Part of a small language model's weights.
Size: width 384, vocabulary 8192.
Training: 637M tokens, 4860 steps.
MLP neurons of a small language model. Each row is named by its layer, matrix (up: input weights; down: output weights) and neuron, and shows model dimensions 288-351. Each number is 128 + 32 x the weight over its row's rms, rounded and kept within 0 to 255.
Before each neuron's rows is what it responds to, as a language model described it from the Wikipedia text at the highest values.

Inside proper-name titles
L8.up1223 [131 181 111 134 120  84 147  48 129 145 169 188 120 173 201 170 125 167 169 125 125  93  76 141 143 199 145 107 158 131 129 158 172 101 123 139  37 170 124  91 166  96 121 150 152 141 138 153  63  50 130  83 198 103 115 102  94 163 137 131 115 130  66  60]
L8.down1223 [ 85 101 134 170 126 174 133 130 119 131 117 121 145 102  97 104 165 143 110 108 136 125 141 103 139 108 141 129 148 140 112 142 152 192 137  83 159 133 130 170 120 154  97 112  97 125  90  80 163 216 129 126 126 148 127 105 107 128 158 129 183 112 154 105]

Word-initial capital M
L6.up861 [108  88 147 153 135 159 161 172 159 143  88  70 190 141  73 154 110 115 123  68 109 171 181  76 128 113 187 156 147 158 107 148 142 111 148 108  81  99 189 174 122 134 129  76  77 161 155 124 105 112 159 120 120 210 154 149 157 118 102 133 131  61 133 104]
L6.down861 [117 167 100 128 146 112 131 132 125 109 184  80 176  91 148 112 129 124 153 144  73  78 121 107 155  87 119 105 177  16  56 107 126 155 144 166 113 129 163 100 105 119 167 119  92 106  90 131 114 127 171 137  62 165  90  91 134 130 124  85 188 134 122 118]

Clause-boundary commas
L8.up1047 [ 83  97 105 125 190 139 119 143 108 161 121 177  79 105  82 114 111 148 141 115 144 130 151 123  94 110 107 168 116 106 118 147 136 140 117 132 119  91 226 108  70 139  99 107  40 188 139 118 153 102  95 139 157 113  96 112 127  85  65 180  79  98 157 115]
L8.down1047 [115 163 160 139 117 165  87 149 168 132 100 104 126 144 128 111  86 144 141 113  91 125  90 177 126 180  81 136 138 117 166  99 136  78 102 105 158 178 113  83  89 136 135 121 118 125 138 140 117 136 171  79 188 165  95 147 125 126 156  91 154 146 176  64]

Quantity-to-noun continuation
L6.up85 [130 147 112 131 112 151  87 169 131 173 144  47 108  93  96 132 126 146 134 100 135  70 156 191 186 117 151 144 122 105 123  56 120 106 126 118  79 141 157 114 226 122  71 113 158  49 111 144 121 132  79 157 105  65 180 162 151 127 151 105  85 142 125 114]
L6.down85 [106 105 106  96 156 223 155 110 149 114 141 158 126 153 143 143 158  74 103 167 140 165 145 102 148 153 188 136  89  87 147 112 151 127 110 129  97 125 161 102 138  70 141 112  87 141 155 131 148 129 104 158 124  94  87 118 166 137 171 149 111 162 138 176]

Preposition after membership nouns
L8.up545 [105 131 152 151 143 154 169  80  94 114 101 127 128  92  90 119 150 176 103 146 126 152 135  93 106 106 141 106  44 152 156  96 163 102 115 118 113 126 104 152 158 150 117 159 110 152  96 109 136 146  97 122 117 123 125 143 158 141  63  87  95 127 119 134]
L8.down545 [112 156  97 123 125  85 182 101 139 115 147 150 113 162 135 129 136 165 185 158 124 129 111 121  47 114 143 169 152  96 145 121 165 136 103 164 144 203 132 153  93 172 178  97 148 100 184 115 143 150 132  70 126  92 122 117  76 167 131 131 121 167  96 158]

Sentence-ending period tokens
L3.up1268 [162 133 155 119 176 178 155  50 138 107  70 168 132  77 148  98 132 153  78  86 130  94 185 113 147 102 145  89  68 143 117 146 118 134 112 141 117 114 106 125 118 107 129 130 123 130 140 155 181  79 101 180 148 100 128  55 137 131  76 116 152 147  95  97]
L3.down1268 [190 160 121  96 139 162  86  71 147 172 166 141 132 156 120 141 120 114  76 133 153 100 154 165 147 154 109 132  96 171 166 113 125 114 106  79 162 143 139  56 156  90 106 149 110 124 106 137 134 172 134 138 109 110 102 132 160  74 102  93 153 109 183  88]

Foreign name fragments
L8.up486 [118 131 136  97 139 177 178 184  74 147 122 181 148  96 138 106  80 136 149  97 139  91 145 111 178 133  80 137 146 187 132 139 178  85 115 141 129 136 187 159 146  91 108 103 184 170 150 100 135 132 172  91 158 178  91 123 110 142 134 133 159 127 153 152]
L8.down486 [168 134 168 106  86 101  97 153 151 152  83  78 121  96 102 169 121 107 108 139  95  83  61 150 106 108 118 191 146 170 145  92 165  94  91  91 144  95 124 117 118 102  97 102 111 118 116 128 178  80 158 156 144 109 108 128 123 134  74 111 129 111 166 120]

Start of split words
L6.up548 [164 104 157 135 148 143 163 137 138 130 108 152 115 143 126 155 154 145 100  85 185 157 102  94 135 118 171  59  96  85 116 124 157 136 114 185  86 180 108 137 137 140 129  98 139 221 100 159 117 162 113 103 130 172 197 142  83 124 118  81 131 106 132 119]
L6.down548 [186 155 111  92  93 146  71 135 109 149 118  97  73  99 136  77  95 156 103 167 191 164 127 113 198 152 127 134  81 141 146 136 167 124 139 129 113  99  97 196 136  93 116 115 126 109 108 160 170 127  95 174 131 148 192 197 125 109 146  86 153  91 137 125]

Clause-end points in biographies
L8.up1256 [145 115 109 156 159 142 112 182 114 144  84 130 183 113 137  87 134 176 143  67 112 139 141  51 166 154 151  84 127 113 142 170 132 137 123 154 121 137 131 111  66 104 118 139 150  98 100  76 107 109 116 183  82 156 116  58 114 190 142 100 154 132 113 110]
L8.down1256 [142 121 114  99 123 170 149 133 147  97 122 117 145  99 163 139 142 127  98 140 115  98 126 214 162 141 150 130 129 175 109 200 181 130 130 143  74 152 129 109 162 141  94 170 203 119 140  70 144 147 145 123 152 132  92 132  81  87 111  94 149 167 155 126]

Role or title onset
L6.up1377 [ 84 150 165 144 152 105 162  92 125 119 153 134 142 182 134 154 149 169  65 123 151 102 104 137 131 125 192 137 116 104  97 107  80 135 128 131 125 145 100  99 139 137 151  64 159 142 148 106 103 129 144 106 145 130  85 108 142 128 106  92 142  97 143 170]
L6.down1377 [123 104 168 119 154  80 127 106 119 152 121 119 148 198  88 114 151 174 131  68 163 146  96 144  71  97 135 174 147  97 139 103 150 125 122  78  86 109  94 136 105 196  85 127 152 102 102 169 129  81  75 141 116 132 136 126 117 196  93 104 108 189 146 128]

Infinitive "to" before verbs
L6.up353 [147  81 107 184 129  83 166 159 119  86 129 162 179 129 123 145 118 129 153 117  90 137 110 132 159 169 133 142 131 177 159 133 110 149 179  91 169 111 152 137 136  87 149  98 110 141 117  95 135 130 147 187 132 156 136 171 153 110 110 131 147  82 141 103]
L6.down353 [122 139 132  79 146  97 129 156 143 154  99  97 185 118  83 107 179  73 151  79 156 132 120 105 138 143 136 167 102  67 138 100 137 123 114 114 116  84 139 105 145 138 211 153 111 134 143  98 140 132 139 103 124 144 184 133 114 131 165 146 136 134 107  95]

Word-initial capital fragment
L3.up1192 [107 156  95  99 146 118 107 124 121 165 132 122 134 108  90 105 167 155 132 105 114  85  64 151 177 113 110 122 140 130 134 118 143  59 102  94 189 108 133 119  75 140 108 169  91 125 183 155 144  93 171 152 127  99 159  86 188 164 133  95 141  99 127 160]
L3.down1192 [ 68 156 181 146  57 229 179 139 135 121 101 120 167 133 164 131  98 153  86 134 101 118  95 181 107 107 136 219  46 163 141 149 100  92 137 114 117  85  83  88 112 116 127 159 119  99 147 105 130 178 126 216 161 146  55 137  69 139 151 131 128 122 147 152]

Clause-subject head tokens
L3.up582 [133 152 137  92  86  91 120 114 129 137 169 127 102  94 141 115 143 123 189 114  72 143 149  76 144  75  71 172 110 174 122 107 101 134 118 110 114 123 137 135 124 109 144 135 140 100  87 135 132 136 159  75 112 143 116 133  89  95 105  97 122 174 146 101]
L3.down582 [147 139 101 112  97 100 168  98 204  96 130 120 123 150 123 102 140 169 145 171 100  82 135  34 118 123 146 142 134 170 138 107  82 193 141 116 138  45 173 115 100 144 151 140  99 103  90 143 120  79 132  99 139 203 191 173 113  87 113 120  73 121  85 100]

Subject-to-verb boundary
L8.up502 [139 110 110 116 108 137 135 126  74 115 108 138 150 148 147 168 122  68 162 160 141 108 150 114 162 138  92 159 158  57  91 121 114 140 119  96 116 155 173 135 107 109 117 172 111 116 174 121 111 178  91 121  89 141 144 135 141 140 182 186  59 154 100 216]
L8.down502 [134 146 117 162 133  99 131 136 137 130 175 164 121  76 127 101 113 176  83 134  85 127 107 144 121  88 169 138 111 154 151 100 139 136 121 142 142  78 100  79 129 135 146  61 129 192 122 127 163  88 143 146 165 143 115  86 105 149  64 113 206 118 149  87]

Clause-boundary punctuation
L3.up1528 [148 106 108  61 115 149 133 135 110 120  83 113 122  83 132 124 139  97 151 117  85 136  90 194 118 149 138  96  76 169  94 117 193 158 135 140 113 121 117 129  83  88 122 205 118 106 131  77 139  95 146 135 143 104 136 120 120  86  74 110 138  90 124  90]
L3.down1528 [192 150 142  58  98 207 147 144 205 149 131 145 127 107 184 152 104 117 154  83  75 138  91 154 101 166 148 118 116 161 103 134 110 104 134 154 118 154 180 134 120 118 127 118  88 136 123 110 131 120 135 105 181 159 109  90 123 123 143  97 119 108 146 123]

Modals, headers, word fragments
L6.up438 [138  90 125 155 158 172  96 161 113 125 132 144 103  95 174 137  81 102 129 103 146 144 139  97 126  60 150 138 184 151 154  57 142 107 169 124 149 112 124 170 158 173 121 122  85 168 129  73 121 114 126 150 178 101 109 137 131 136 167 188 143 147 150 125]
L6.down438 [ 93 146  99  82 108 112 117 100 135 144  97 145 146  63 161 118 145 101 161 107  77  57 143 131 138 105 131 112 137 127  50 147 145 137  97 104 132  83 183 143  82 159  80 115 137 131 144 171 164 125 125 139 154 156 123 134 161 131 133 118 108 128  74 200]

Modal "can" and word fragments
L8.up379 [133  91  64 121 118  74  89 150 163  98 107 112 138 141 143 130 127  94 150 170 111 161 105 140 148 162 135 109 135  97 123 125 123 216 130  87 115 100 173 145 163 134 154  98 105 123  65 108 161 105 112 144 166  53 140 145 126 197 167  73 164 122 159 151]
L8.down379 [131 134 104 126 182 161 157 127 167 102 164 128 108 160  88  87  74 158 158 117 118 124 166 136 108 169 154 117 118 151  92 148 116 102 132 162 164 113 158  96 110 100 129  85 102 142 102 180 161  54  99  92 140 131 146 125  93 120 129 149 120 161 137 105]

Non-English name fragments
L3.up711 [ 76 181 134 123 128 163 140 144 124 130  83 104 136  47 116  25 111 169 126  68  37  76 133 148 105  86 106 112 131  70 145 104 135 113 145  85 131 106 112 125  97 144  85 178 106 188 157 136 146 101  84 167 135 134 139 129 150 106 144 161 187 111 139 139]
L3.down711 [ 74 126 152 120  45 144 125 174 141 156 102 130 138 127 138 141 148 147 182 104  94 110  97 155  86  58 132 148 124 172 116 153 104 138 144  78 148  97  62 126 145 151 106 165 106 180 191 142 108  68 148 192  74 183 140 115 164 132 132 190 129  84 123  72]

Mid-word continuation pieces
L3.up225 [143 194 150 147 137  98 108 122 107 134 135 157 138 131 144 131 108 142  74 100 111 159  62 116 182  96 111  94 105 118 127  62 138 173 112 120  42 118  96 152 109  82 155  75 146 174 178 118 144  87 199 113 197 187 125 150 172 111 114 176 125 124 135 170]
L3.down225 [ 93 143 154 131 155 113 124  81 123 111 109 155 114  86  72 189 170  98 121 109 140  99 106 127 152 132 154  85 175 114 119 180 107 160 130 120 126 119 140  90 190 115 140 183 144 139 110 157 133  64 133  89 123 108  55 156 119 127 133 160 148  98 177 151]

Before a post or organization
L8.up1476 [ 63 122 100 117 131 122 115 141 103 163 142 104 141 108 162 122 161 179  89 150 166 134 147 101 179 114 139 159  72 107  69  92 167 119 116  96 165 191 142 146 152 171 126 117 128 145 136  89 128 146 109 157 129 133 119 154 107 181 157 130  35 175 111 159]
L8.down1476 [158  79 126 119 157 140 177  67  80 151 121  43 124 125 140 192 184 131 103 107  85 174 120 120 105 146 115 145 101 158 201 134 115 113 137 113 108 165 128 186 122 140 194  95 126  74  99 152 119  87 156 167 103 121 121  85  88 116 118 107 152 154 100 177]

Infinitive "to" marker
L3.up518 [161 197 176 141 106  77 134 118 118 196 154 159 180  81 112 142 131 110 135 136 137  84 169 111 174 169 110 173 132 102 108 110 190 146 106 106 113 114 179 107 135 146 156 170 122 159 109 130  97 125 104 131 126 123  96 149 110  67 132 113 162 152 160 112]
L3.down518 [120 111 146 105 129 188 100  89 130 134  86 157 134 140 142 158 135  81  95 146 171 153 111 167 143 166 157  78 173 159 163  82 102 155 182  66 124 100 148 151 112 117 139 128  84 146 153  96 138 118 150  96  98 151 128 161  90  93 149 156 118 108  75  96]

Clause-boundary commas
L6.up1046 [142 134  91 124 111 131 142 125  93 125 141 151 231  97 100 160 114 102 139 105 141 107 111 175 115 111 152 109 104 112 146 123 111  84  98 139 102 158 184 169 137 217 133 161  66 108 134 127 121 104  95 150 143  83 103 105 121  47  76 119 102  89 158 138]
L6.down1046 [122 121 128 139 111 121  84 150  75 159 151 109 139 152  88 124  77 115 112  72 165 145  59 148 114 131 104 109  85 149 148 131  65  97 164 103 158 156 134 186  88 121 135 135 119 190 159 126  80 147  75 140 183 108 104 179 127 104 132 111 135  92 189 140]

Commas ending words
L3.up835 [168 112 115 131 138  92 150  90 145 124  94 133 118 116 108 113 155 106 130 134  91 161 143  85 130 114 217 147 158 148  95 137  62 170 114 174  89  73 170 130  81 102 142 145 174 125 153 134 133 131 141 100 159 126 118 105 122 156  68 131 111 151  65  94]
L3.down835 [162 127  84  83 127 126 168 161  90 122 114 135 131  72  58 117  96 123  95 144 168 108 126 127 100 128 162 175 126 124 128 193  65 187  94 107 120 134 168 131 105 150 108 168 123 115 142  86 195 161 113 157 141 102 129  72  86 136 121 160 114 129 140 142]

Quantity expressions
L3.up1219 [ 66  44  86 163 111 150 100 150 151 122 113 145 114  95 132 113 161 146 167 116 150 133 167 100 201 139 134 133 154 118 182  69 122 127 126 164  99 147 164  95 150 122 185 165 136  57 125 106  91  87  73 116  93  85 129  81 198 187 136  95  86  83 161 104]
L3.down1219 [165 116 176  81 129 161 160 137 168 145 125 101 123 117 182 150 182 128 173 101  90 139 114 106 113 139 145 107 156 121 179 131  77  58 109 134 116 106 118 113 118 135 186 118 150 148 118 155 141 124 106 145 100  23 114 215 125 163 135 166 119 107 145 137]

Subject noun before verb
L6.up1212 [151 119 121 114 127 160  95 162 125 121  84 108 142 124 121 161 100  89 118 156 184 110 110 118 104 154 102 132 146 105  99 102 110 102 126 171 144 124 181 184 130 118 126 198 106 100 148 144  66 192 105 126  92 157 126 185 127 158 140 148 101 159 133 153]
L6.down1212 [132 116 153 160 165 130  95 140 120 170 118 163 148 145 161  97 118 161 185 142 134 193 125 156 125 118 144 159 150 145 148 179 166 162 125 127  85  94 164 116 129 148  75 108 168 229 135 177  91  91 164 116 115 106 143 150 150 144 158 129 122 113 162  88]

Clause-ending commas
L6.up660 [ 85 134 130  84 133  98 146 142 116 158 132 158 156  93 106  74 115  67 125 173 147 181 106 124 132 115 116  83 133 111 127 125 114 117 145  91  92 106 137 106 146 135 150 129 131 139 125 153 144 120 101 137 171  99 205 161  72 100 112 157 150  29  93 166]
L6.down660 [109 159 167 101 121 147  75  82 180 151 105 145  99 175 149 165  91 143 196 115 136 136 106 153 151 126 124 194 139 177 143 145 117 133 165  56 128 132 149 137  94 154 102 100  86 156 131 157 174 140  95 114 115 160 110 145 140 108  89 148  74  97 169 130]

Inside proper titles
L6.up1511 [ 77 139 106 115 134  98 118 111  79 157 163 173 144 150  93 140 104 183 170  97 116 122 106 112 115 224 191  70 152 132 127 116 123 134  95 144  29 115 101 116  43 140 147 172 150 117 141 143 145  82 171 100 173  67  99  94 137  85 170 116 153 109 181 106]
L6.down1511 [107 136 128 154 120  96 128  53 139 146 121 153 125 139 115  90 174 122 136 168 118  99 109 165 133 120 123  68 120 121 106 158 152 107 175 124 112  60 138 139 148 167 153 153  93 115  73 111  46 113 126 117 121 173 107  95 110 160 119  98 205  99 125  91]

Mid-phrase continuation tokens
L8.up520 [121 172 175 155 127 142  67  93 121 113 159 132 145 149  96 134 119  68 198 112 181 148 120  88 128 145 136 101 128 113 143 137 102 118 155 164 122 143 103  94 126 191 145 124 163  63  69  80  96 173  98 126  89  88 126 121  90 133 195  76 156 140  93 106]
L8.down520 [131 137  70  84 141 131 177 137 132  98  87 125 144 110 107 119 157 138 134 104 157 118 104 147  55 129 113 137  76 104 125 150 173  94 131  83 114 161  94  79 139 157  86  97 102 129 165 213 144 112 158 143 148 131  78 123 135 121  80 170 134  45 119 121]

Mid-word name fragments
L6.up907 [133 136 135  90 124 140 140 124 115 112  50  95 152 101 207 138 132  85 113 135  99 167 122 114 117 141 155 157 165 115 108 121 147  68 109 158 130 150 135 104 110 150 162 103 167 157 184 127 128 114  88 157  94 141  99 122 116 176 102  52 124 113 149 124]
L6.down907 [168  91 134 111 109 137  61 133 120 215 142 106  79  86 130  93 118  69 166 169  93  85 149 164 143 168 113 149  92 131  95 127 100 148 167  78 167  75 158 162 101 120 162 134  90 128 140 130 145  80 123 125 102 123 145 137 118  94  89  65  91 112 139  81]

Clause break before continuation
L8.up1516 [129 117 122 118 135 135 113 127 144  26 145 121 176 104 101 150 180 133 125 139 147 176 106 123 120 113 127 120  96  98 163 159 143 133 176 155 139 125 122 135 182 150 142 118 141 158 118 104 105  91  95 176 167 166 124 120 143 130 124 100 159 179 195 156]
L8.down1516 [152 117 146 138 139 147 119  71 132 100 107 128 108 157 168 127 126 137 118 125  88 110 121  34 161 110 142 136 106 125 164  97 138 104 136 114 128  98 140 207  93 106 119  67 119 164 156 143 147 148 114  97 125 151 182 134 121  94 138 117 148 119 145 185]

Complement linker before action verb
L8.up776 [106 112 113 172 179 168 125  87 100 113 171 156 121 136 104  90 192 108 157  92 110 124 154 165 139 178 116 113 109  68 135  81 145  87 229  77 124 144 130 135 151 104 107 102 121 174 111 131 122 136 145 133  91 106 165 106  88 132 132 118 108  70 164 149]
L8.down776 [127  96 157 122 137  69 142 132 152  94 116 162 120 161 165 192  79 124  79 106 115 134 126 141 123 169 124 135 116 105 157 161 103 142 135 107  97 144 166 168 111 126 108 125 123 113 124  55  72 181 121 127 160 138 123 127 122 108 170  94 112 121 103 122]

Incomplete word fragments
L8.up556 [158 146 167  77 100 197 163 182 129  94  85 147 186 102 149 143 115 110 122 120 153 135 187 147 109 139 101 153 135  85 110 113  80  24 127 137 129  87 152 105 129 128 100 119 141 102 152 147 102 126 165 147 175 120  62 103 103  88 127 126 149 108 149 156]
L8.down556 [117 115  83 118 118 139  93 157 176 128 141 141  98  74  98 131 124  71 186  97 126 121  65  59 194 139  79  95 112 119 118  92 134  94 105 162 150 143 126 128 106  77  76 121 125  87 141 159 168 106 154 122 101 180 169 148 137 162 119 103  66 114 115 107]

Word-initial capital fragments
L8.up758 [132 105 152 105 134 126 159 112 108 141 174 187 111  94 177 110 144 178 149 115 213 136 117  95 182 101  98 116 160 107 132  92  94 125  86 161 231 126 203 155 164  92 150 122 177 154  81  89 108 132 147 130 145 111 109 138 140  74  91 126 154 122 165 131]
L8.down758 [131 164 149 117 131 111 129 150 112 120 171  65 136 103 157  52 116 154 102 108 132  80  87 106 142 107 163 166 175 122 109 112  64  75 160 167 153 130 114  93 121  91 144 126 114 137 133 139 137 195 132  76 133 154 142 137 109 156 169 160 151 184 178 115]

Pre-verb slot tokens
L3.up1287 [ 65 148 141 115 116 142 149 138 139 119 144  97 160 166 157 142 130 132 159 149 124 138 108 133 142 152 132  94 135 109 100 138 163 151 150  36 139 160 139  95 174 131 168 140 127 143  84 106  79  88 101 115 161 125  91 121 118 145 131 128 168 146 134 105]
L3.down1287 [141 121 152 104  69 154 157 125 115 115 121 164 124 116 140 186  97 104 151 107 130 143 157 177 125 132 127 141  85 138 105 170  99 151 152  53  65 150 126 159 148  66 140 155 146 108  52  81 105 111 154 103  94 187 134 165 126  96 149 162 140 176  56 143]

Career stats and moves
L3.up782 [169 171 140 161 137  80 144 145 111 107 170 146  92 126 168 118 175 130 163 106 185 147  90  73 133 109 170 158 105 128 126 109 163 135  84 179 118 158 153 123  70 133 150 102 171 124  90 152 139  91  55 109 193 151 148 108 138 103  80 196 104 124  91 122]
L3.down782 [182 120  83 140  95 182 139 194 141 162 200  66 153 130 131 133 112  40 160 106 137 168 132 211  73 130  83  96 145 142 182 111 100 115 182 100  98 157 108 152 131 133  94 163 147 158 129 166 136 129  64  87 130  95 119 164 140 159 122 170  83 143 168 135]

Mid-word fragment tokens
L3.up361 [140 184 104 157 139 100 192 166 106 182 131 182 159  71 150 146 108  72 156 102 144  83 183 196 122 153 145 178 125 124 106 122 107 120 109  87 100 119 166 129  63 160 129 123 149 149  95  89 107 124 168 132  86 135 120 133 169 163 117 140 140 106 122 140]
L3.down361 [130 132 102 109 176 117 106 156 125 162 125  92 114 209 104 126  64 160  89  98  89  58  80 166 103  76  89 173 134 105 143 186  53 120 141 150 169 134 153 128 171 175 162  45 156 119 136 143  95 108 151 149 147  82 146 161  81 229 147  98 122 102 143 151]